From a checkpoint of a small transformer trained on Wikipedia: 89.9M parameters, untied embeddings.
MLP neurons of a small language model. Each row is named by its layer, matrix (down: output weights) and neuron, and shows model dimensions 368-431. Each number is 128 + 32 x the weight over its row's rms, rounded and kept within 0 to 255. A neuron's up and down rows have the sign that makes its largest values positive.
A block is one neuron, or neurons of one layer that tend to fire together. Before each block is what it responds to, as a language model described it from the Wikipedia text at the highest values.

Responds to: Sports table cell separators. Pipe or semicolon separators right after a number in sports statistics tables, e.g. apps/goals or win-draw-loss columns like 0 | 0 |.
L3.down230 [123 134 116 115 119 161 162 143 152 120 137 176 138 142 147 143 102 118 126 105 150  96 174 120 114 194 168  97 102 138  64 112  82 127 159 136 136 138 146 127 139  91 145 132 164  78 165 138 156 133  74 105  90 111 106 157 120 131 104 163 125 129 130 128]
L3.down253 [160 107 153 152 136 173 144 166 113 121 176 125 138 166  93 159 121 117 133 108 116 165 124 109 145 102 144 137 154 115 113 116  83 158 100 167 171  89 104  91 105 117  79 148  73  94 144 111 148 194  72 141 132 151 156 122  95 100 166 183 119 104 143 138]
L3.down765 [140 194 128 162 111 123 106 134 123 115 127 189 143 149 106  91  89 139 151 160  43 122 126 142 134 156 132 101 142  76  59  90 197  67 119 138 167 122 109  85 120 187 121 105 105 128  85 167 128 110 163 164 102 112  99 107 110 171 123 108 115 129 156  66]
L3.down877 [104 164 180 159 120 114 193  78 163  89 167  79 105 136  63 119  99  56 118 180 215  70 108 135 146 153 144 137 122 167 101 130 107  88 235 132  84  48  74 134 177  94 131 133 171 121 170 156 153 178 160 158  93 127 114 125 188 122  94 157 178 168 118 108]
L3.down945 [199 101  98 125  99 104 178 125 181  94 109 144 145 114 143 119  98 137 158 107 162 107 204  52 120 110 134 155  58 132 135 119 184 182 181 114  56 132  97 159 132 120 138 128 102 121  99 130 112 136 195 142 120 121 160 123 130 149 153 110 166 183  97 111]
L3.down1036 [125 105 173 118  77 150 144 104  71 103 138 122 126 151 127 157 176 136 145 142 137 133  55 109 137 196  95  72 168 103 110 108 137  89 173 188 112 137 112 147 173 159 142 103 128 163 147 168 128 142 142 180 133 180 159 171 106 139 115 166 142  79 133 135]
L3.down1069 [136 181 135 126 210 115 140 132 128 101 143 110 126 168 154 137 107  94 102 115 126 122 151 147 165 152 183 108 133 158 153  93 206 101 124 174 134 105  84  73 156 108  77  73 107 115  94  62 118 108 145 114 159 154 105  82 113 168 148 157 166 108 137  73]
L3.down1338 [179  61 146 112 110 144 150 163 119 142 116  44 155 141  33 161  41 126 148 144 176 153 161 134 174 141 167 117  52 131 201 127 124 134 111 114 155 138  92 150 128 153 132 185 121 111 208 127 142 130 191 169 150 150 132 139 141 125  92 182 135 149 159 184]
L3.down1370 [176 165 102 118  96 101 176 159 193 110 121 115 124 113 115 113 134 165 120 111 106 164 131 155 118 147 115 107 160 134 147 102 139 110 133 136 117  73 147 103 106 134 149 109 156  62 168 126 146 121 102  99 106 143 140 137 141 147 114 134 179 113 158 116]
L3.down1381 [135 103 156 120 120 150 184 137 107 115 122 129 149 135  99 114 117 115 123  84 156 148  74 147 115 119 151 134 150 106 100  92 175 138 110 169 125 174 115  97 142 130 158 102 115 153 157 162  80 109 180 164  97 166 124 190 183 154 113 136 131 108 101 106]
L3.down1404 [ 82 141 140 158 153 140 168  73 112 166 103 129 154 100 108 115 111 100 136 177 158 129 102 216 168 134 197  84 127 118 102  93 221 137 111 143  88 155  80 195 202 117 143 117  76  90 187 133 145 118  93 116 127 148 151 204 147 124  99  87  91 103  89  67]
L3.down1434 [ 84 143 104 134 136 159 167 126 122 146 134 115  89 169 165 107 140 128 131 170 127 212 141 129 110 149 162 134 159 109  99 182 167 146 149 142 149 101 122 125  37  99 127 139 140 102 123 106 106 110 133 111  89 162 131  34 180 120 117 137 129 168  90 187]
L3.down1583 [140 152 176  69 140 198 161 139 139  85 145  78 151 135  51 154 113 118  87 131 156 154  84 160 137 122 154 123  97 135  87 115  95  95 226 169 125 157 153 133 109 191 173 151  84 123 172 152  70 172 118 126 104 150 122 136 159 162 156 134 159 104 120  91]
L3.down1731 [120 150 127 162 104 162 109  88  98 153  54  94 140 140 166 121 141 113 121 142  99 154  91 144 105 131 167 154  87 158  89  50 133 116 124 166 183  91 105 143 155 125 144  87 144  87 141 129 174 126 137 118 143 151 131 153 151 126  85 107 149  59 128 184]
L3.down1873 [102 185 202  81 116 132 168 145 117  90 115 112 121 139 142  51 165 111 164 128 165 126 165 122 172 114 144 109  94 139  64 121 174 130 144  94 106 124 109 148  94 100  63 122 185  83 106 132 106 101  88 109 171 118 136 147 124 173 126 108 139 140 152 202]
L3.down1968 [154  77  84  65 150 154  66 113 187 113 131 152 109 148 175 163 130 183 128 133  53 162 134  84 145  92  95 148  84 210 135 120 106  88 127 136 131  75 160  93 118 149 185  44 125 137 182 145 107 140 179 127  92 136 125 129 122  92 146 162 144 123 122 152]

Responds to: Infinitive/modal before verb. Mostly the infinitive to, or modals like can, would, will, right before a coming verb, strongest after managed, able, enable.
L2.down330 [137  69 102  90 121 204 122 166 132 119 105 167 138 109 144  86 156 122 118 123 175 126 146  60 132 152 124 118  24  89 101 127 158 124 128 142 133 129 152 160 146 106  84  66 113 156  96 125 129 139 172 114 176 116 161 172 146  98 101 152 107 101 122 146]
L2.down1324 [108  82 208 171 152 141 108 126 161 168 175 193 134 139  81 194 146 130  92 120 110 134 175 152 113 169 148  55 122  52 109  99 145 111 119 136 112 117  64 123 135 106 129  86 146 155  76 183 175 147 108 225 165 122 104 132 184 126 140  99 110  88 135 112]
L2.down1728 [143 107  97 144 160 128 127  78 181 168 119 148  89 112  99 200  77 140 118  74 170 108 168 113 133 182 139 131 112 101 148 114 148 131  72 163 137 149 116 125 185 135  91  55  92 129  76 216  77 132  78 108 173  92 126 155 147 130 162 157 131 144 116 124]
L2.down1780 [138 162 112  89  89  69 156 162 130 137 116 140 168 169 197 123 113 122 160 124 146 131 142  81 122 140  93 177  90  91 113 107 159 136  90 171 124 149  89 101 134 172 167  59 117 130 134 108 132 128 139 119 139 136  93 139  81 113 141 147 126 150 106  99]

Responds to: Sports table separators. Column separators and score digits after a number in sports tables and results, e.g. the pipe between wins and draws, or 1–1.
L2.down158 [189  97 120  84 127 122 113 121  35 151 121  53 164 112 165 122 130 145 128 143  84 166 127  97 128 158 130 110  87 139 123 189 150 165 130 123  87 204 116 116 137 148 122 117 107 106 137 138  78 104 179 130 118 128 103 141 148 142 109  95 128 156  91 115]
L2.down864 [143  98  94  48 107 156 164  90  86 114 150 156  83  90 113 151 147 147  83  94 113 121 142 120 134  91 148 101 135 133 134 174 107 214 176  93 125 139 100  94 137  86 117 158 135  86 145 107 154 152  98  82 103 118 134  90  76 177 100 136 141 117 147 134]
L2.down1085 [211 128 161 111 120 120 147 177 117 108 161 136  93 110 156 179 157  75 204 132 151 138 145 146 104 135  99 105 148 145  96 116 154 149 144 158 102 132  91 193  98 151  88 102 123 112 127 104 125 104  74 105 140 170  56 122 150 107 102 157 139 149 108 120]
L2.down1674 [179 126 136 125 140 139 168 157 133 127 174 175 102 142 162 203 118 122 191 142 132 114  76 107 132 130 199 100 128 144 109 152 170 140 100 102  98 105 124 138 190 177  99  91  77 103 150  75 132 119 214 185  94  88 121 160 151 120 157 131 173 126 117 138]

Responds to: Digits after decimal points. Digits right after a decimal point in statistics and tables (2.36, 8.7 rating, 3.4 million), plus empty table cells and word fragments after a capital or period.
L4.down78 [110 138 144 150 141  79  79 158 131  98 110 110 122 119 139  68 131 122 106 123  67 161  90 140  94 152 132 196 139 158  72 135 178 116 160 151 151 113 109 124 164 169 157 102 147  97 122 142 114 120 198  74  83 106  78 149 155 124 111 112 187 157 180 102]

Responds to: Mid-number and mid-name fragments. Inner pieces of numbers and words, mostly decimal digits after a point in coordinates and percentages (46.59'2'778), plus -ev surname pieces like Garay-ev, in tables.
L2.down271 [104 145 108  71 143 144  77 116 140 152 128 148 130 104  97 142  51  99 172 161 105 151  98 124 112 153 135 105 135 124 147  96 196  99 115 154  98 106 160 138 120  90 143 142 110 131 152 157 163 144 115 149 109 106  94 124 174 101 131 140 119 154 166  95]
L2.down859 [135  98 142 187 172  69 117 100 158 131 147 149 129 145 157  86 107 187 114 141 109 140 116 185 162 153 152 164 145 104 156  95  94 143  68  25 167  80 147  86 129  99 190 125  98 133 148 157 120 128 138 119 117 123  84 116  92  42  91 114 137 132 165 115]
L2.down941 [105 116 106  63  84 135 143 119 106 109 101 123 140 144 119 124  87 199 125 120 115 156 146 151 123 118 146 164 138 156 142 171 146 131 139 108 150 117 161 193  72  87 159  79 140 141 122  72 139 147 107 156 117 153 111 120 145 119 100 117 104  98  57 166]
L2.down1488 [111 127 106 110 154 172 163 132  83 120 138 134 149 126 104  74 117 156 105 107  76  82  96 147 126 105 152 156 168 118 179  91 123  85 104 108 122 109 187 139 120  90 114 141 118 131 125 105  98 116 145 118  83 102 163 136 140  82  86  92  94 163 146 127]

Responds to: Infinitive to and copulas. Function words introducing a predicate: mainly infinitival to after difficult, inability, decision or managed, plus is, are, were after a noun-phrase subject.
L3.down366 [118 131 156 106 128 144 139  42 172 103 117 148 116 188 166 154 133 134 171 120 126 101 111 104 148 110  99  93 103 106 105  88 114  69 123 158 120 167 131 126 150 147 165 129 125  95 156  95 146 105 110 160 146 130 146 129  89 138 151 176 129 104  62 151]
L3.down373 [157 156  94 121 183 107 103 186 174 133 136 147  82 131 120 119 139 138 136  81 154 180 162 153 118 139 185 108 133  82 138 100  68 110 147  95 189 114 125 141 165 131  51 101 167 142 165 134 109 131 147 103 114 182 149 109 130 128 112 113 106 170 198 191]
L3.down585 [ 98  88 124 137  67 124 144 174 161 178 101 144 144  95  93 168 111 169 158 126 198 189 130 156 115  76 138 123 137 154 124 123 101 133  84  99 212 121 115 183 104 119 140 129 132  73 156 148  68 171 118  84 155 161 229 104 128 124 103 145 147 166 158 160]
L3.down1061 [110 123 146 131  90 143 135 112 178  81 115 158 192 118  81 186 139  92 176 160 123  93 145 110 159 145 118 124 133 114 130 128 120  99 168  39  81 161 108  97 157 114 146 119 160 171  47 103 137 153  87 131 124  78 141 174 164 156 143 134 181  82  58 176]
L3.down1106 [155 131  98 121 169 116 110  73 132  85 164 168 127 190 149  94 146 103 118  85 125  58 166 128 164 177 137 181 116 141 128  70 122 107 135 123 143 126 157 120 136 153 142 123 199 177 120  51  70  18 154 158 164 103 131 122  91 148 115 131  92 131 142 180]
L3.down1235 [ 96 112 145 190 127 132 198 137 118 165  96 151 112 143  85 166 178 133 178 122 118 183 131  51 100 121  86 103 130  81  81 115 141 100 170 141 106 141 168 113 149 169  99 164 135 148 133 134  83 163 107 110 114 133 179 116 119 194 134 174 117 144 150 145]
L3.down1275 [ 84 125  65  95 120 122 100 114 188 104 108  53 134 149 105 180 103  76 159 115 193 177 117 140 144 139 120 109 108  51 149  99 103 142 147  92 108 145 147 128 145 178 206  84  84 188 126 188 115 125 104 177 197 128 122 168 140 116 113 118 100 120 113 207]
L3.down1313 [149 124 145 128 111  89  56 151 100 148 130 118 163 120 140 173 106 105  84  64 128 180 135 147 136 184 131 160 127 113 180  96 127 126 125 110 132 118 158 151 155 113 150 132 128 156  89 116 142 148 111 105  52 167 154 124 212 164 120 125 131 162 143 106]
L3.down1353 [155 138 181 136 123  84 126 110 123 122 175 121 129 133 128 119 157 238 136 159 120 143 117 106 105 167  98 112 151 126  46 107  93 110  85 111 146 146 146 102 116 149 115  92  98 107  65 162 157 152  38 162 131 126 135 127 121 130 109  96 142  91  89 113]
L3.down1424 [149 129 106 139 128 169 136 136 181  99 127 111 102  93 108 103 127  71 129  97  95 136 176 123 118 136 153 106 114 139  92  75 119  92 133 111 108 137  44 133 135 110 118 115 133 165 126 154 173 153 104 155  94 126  91  61 176 164 115 129  17 124 156 201]
L3.down1438 [141 130 177 115 139 167  83 165 128 146 156 125 126  44 172 133 192 128 102 176  94 107 121 122 132 131 120 124 107  93 106 163 186 143 132  77 137 127  46 174 162 138 111 108 154 174 146 139 105 142 128 113 200 154 127 135 118 164 118 131 141 119 116 135]
L3.down1479 [176 193 127 130 148  62 160 125 112  52 181 196 123 137 190 135  92 160 147 110  84 105 104 128 144 134 154 119 109 118 100 106 109 125 113 131 149 143 137 128 135 120  83 176 113 149 163  96 189  69 150  80 128 131  81 104 158 112 118 125  57 108 149 107]
L3.down1571 [101 136 164 137  88 102 122 167 156  80 133 101 155 135 131  61 193  79  60 158 162 102 216 164 170 148 177 105 175 138 178 117  92 149 118 138 103 121 127 127 102 132 113 112 133 153 114 109 102 145  80 102 149  82 180 181 115 139  86 155 160 143 170 139]
L3.down1826 [108 108 141 103 161 112 159 127 130 101 145 142 132  83 180 135 127 125  97  76 120 175 113 104 157  88 113 171 140 107 179 149 132 127 172  69 153 115 149 144  96  84 160  94 149 127 154 150 125  86 120  92 159 137  64 134 150 135 168 152 169 194 119 114]
L3.down1844 [100  98 110 139  98  65 130 102 196  93  94 138  95 141 157 144 156 143 109 120 124 118 118  60 148 133 113 131  81 110 167  94 133  89 166 132 137 125 155  92 138 112  93  69 167 169 138 160 165 141 150 125 123 140  91 129 154 135 139  63 134 116 117 100]
L3.down1852 [101 160 159 185 150 163  87 122 133 163 105 189 139 141 116 147 154 116 111  66 137 155 220 148 106 137 147 136 117 127 115  26 114 109  92 167 144  92  75 169 148 127 124 157 126 215 116 120  74 110 140  99 143 114 117 101 102 179 147 115  92 157 114 181]

Responds to: Mid-word name fragments. Middle word-piece tokens inside rare, multi-piece words, mostly foreign names and places in lists or tables, e.g. Ciud-ad, Avign-on, Pyth-on.
L3.down212 [114  97 192  97 125 112 131 136 102 134 143 149 106 197 141 166 133 138  34 136 115 103 220 149 197 158  94 103 150 165 144 123  61 137 114 183 112 165 206 150  64  95  91  99 113 161 128 130 121 171  94 145 190 131 163 130 119 172 120  85 127  96 146 154]
L3.down298 [127 140 128 126 111 183 118 112 145 116 140 113 129 128 108 164  65 177  75 167  75 188  63 142 170 153 123 130 151 129 100 141 168 102 122 118 145 117  97 176 131 159 133  71 141 164 137 124 119 114  71  94 175  93 173 127  88 122  92 151 137  67  95 149]
L3.down327 [122 161  84  81 139 141 154 169 145 115 163 126 126 153  86 139 164 137  70 172 157 133  73 175 142 177 145 139  82  75 108 131  97 154 187 121 144 142 203 137 164 176 144 150 144 156 107 138 139 146 132 141 171 118 181 119  48 108  64 154 155  88  63 170]
L3.down490 [159 165 208 186 170 124  65 119 154 106  96 229 180  90 128 135 159 124 122  61 107 126 139 102 119 127  61  83 133 121  83 112 108 126  81  85 215 125 139 102 146 191  95  81 103 121 139 114 159  66 138 144 144 174  96 131 118  63  90 112 120 154 145 132]
L3.down678 [121 107 144 126  93 131  71  68  88  81 118 132 139 154 140 126 146 135 194 121 152 179 127  94 150 149 162  69 116  98 146 138  99 140 135 199 197  99 104 162  79  82 172  87 153 149  88 114 121  59 112 111 158  92 108  82 164 183  74  98  75  75 147 140]
L3.down741 [159 150  90 152  39  79 175 100 130 156 151 161 144 130 146 106  86 147 137 189 134 189 152 161 203 125 128 134 139 162 159 155 115 130 104  80 174 144 177 125 114  80 102 156 156 119 139 116 111 187 115  86 165  84 123 110 115 108 119 172 129 151 129 129]
L3.down957 [140 168 132  63 144 114 113  93 133 133 146 121 183 117 131 163 141 121  82 125 172 168 142 195 100 163 150 127 125  99 111 164 104 153 110  80 145 130 148 172 134  93 166 171 158 111 144  59 143 115 157 124 161 168  96 155 129 118 107 173 114 170 136 146]
L3.down1170 [100 136  96 128 122  90 164 132 128 152  68 120 168  63 132  93 162 132 171 151 102 118 105 118  83 155 111 103 116  85 115 149 116 208  64  67 172 145 146 129 182 122 110 169 177 110 103 104 114  92 146  93 114 162 137 125 101 145 104 152 162 138 102 180]
L3.down1177 [126 129 192 127  65 120 114  55 167 134 119  99 197 142 156 102 135 119 158 145 180 108  98 113 178 120  91  70 157  68 144 140 138  96 122  80 149 172 101 162  73 143 114 132 135 100 172 142 142 152 146 144  91  95 155  83 113 168 194 201 119 128 139 145]
L3.down1220 [179 158 188 129 125 206 150 116 140  97 135 105 116 149 154 155 151 120 116  95 125 119  67 143 183 146 128  73 114 203 126 135  35 181  58  72 169 124 149 137 125 128 122 102  58 144 110 149 123  97 109  93 122  67  76 134  77 160  55 105 130 169 115 148]
L3.down1328 [135  92  71 135 152 135 111 146  85 115 154  92 192  79 196 117 127 111 187 138 129 113 207 110  92 166 174 135  61 123 144 115  78 149  71 124 147 179  83 105 143 110 162 147 126 148  50  95  85 133 166  99 136  76 146 119 102 117 114  60 135 120  84 142]
L3.down1358 [ 85 195 169 167 177  95 156  90  67  99 186 122 126 161 118 185 172 137 116 105  67 117 152 112 147 131 132 135 144 142 172 156 185 102 158 136 111 168  98 139 179  43 162 116 114 149 160 133 102  99 149 155 154 197 112 125 151 150 130  87  84 147 180 133]
L3.down1857 [140 173 164  92  87 107  94  65  77 123 160 142 121 131 118 150  68 144  69 157  74 104 150 143 118 153  69 126 102 153 122 109 112 159 100 110 116 182 157 147  47 187 145 187 105 156 117 148 156 101 132 121 131  28 122 138 149 161 187 130 144 123 144 143]
L3.down1894 [105 143 142  97 139 139 141 139 118 114 117 127 189 102 149 124 133  92 123 140 127 131  88  93 138 104 164 151  93 133 129 105 152  97  88 144 159 108 140 171 128 142 163  91 115 131 159  91 172 106  95 109 147 127 151 180 144 105 142 143 108 139 108 164]
L3.down1903 [150 121 112 171  99 112 191  87 118 107  91 100 118  73 166 101 133 128 165 173 110 137  94 212  55 108 119 106  84 131 135 159 103 124 127 147  85  80  62 114 160 126 106 166 178 133 144  77  63 135 143 155 152 139  97 117 126 105 120 125 140 129  95 120]
L3.down1940 [122 156 127 165 164 166 102 167 147  63 120 163 123 165 124 117 148  87 202 106  82  95 145 178  91 160 126 113 114  71 118  90 113 178 108 119 127 129 144 134  80  60 145 154 122 106 121 106 181  71  86  85 104 130 120 140  53 206 154 155 148 129 160 119]

Responds to: Romance-language name pieces. Word pieces inside or ending Spanish, Portuguese and other Romance proper names of places, people and organizations, such as Cerro, Estrella, Místico, Ortiz.
L4.down1305 [162 148 163 121 124 122 146 126 139  92 139 158 100 182  60 126 127 182 151 113  76 108  86 159 125 117 122 141 103  79 125 104 126 127 134 109 164 115 148 170 134 120  72 125 135  89  84 136  83 108 149 100 152  88 132 158  88 128 116 129 178  72  98 134]

Responds to: Verb-introducing function words. Words that come right before a bare verb, mostly infinitive to (difficult to hide, continuing to write), also 's in let's, I, not, n't and modals.
L4.down152 [102 122 139 118 156 117 135  98 151 132  68 142  71 137  99 171 130  88  81 139 183 171 147 135 151 107 162 146 101 139 137 100 158 127 165  90 109 152 130 130 121 126 108  59 115 190  95 131  90 120 111 158 115  79 171 143 207 132 101  93 143 141 142 113]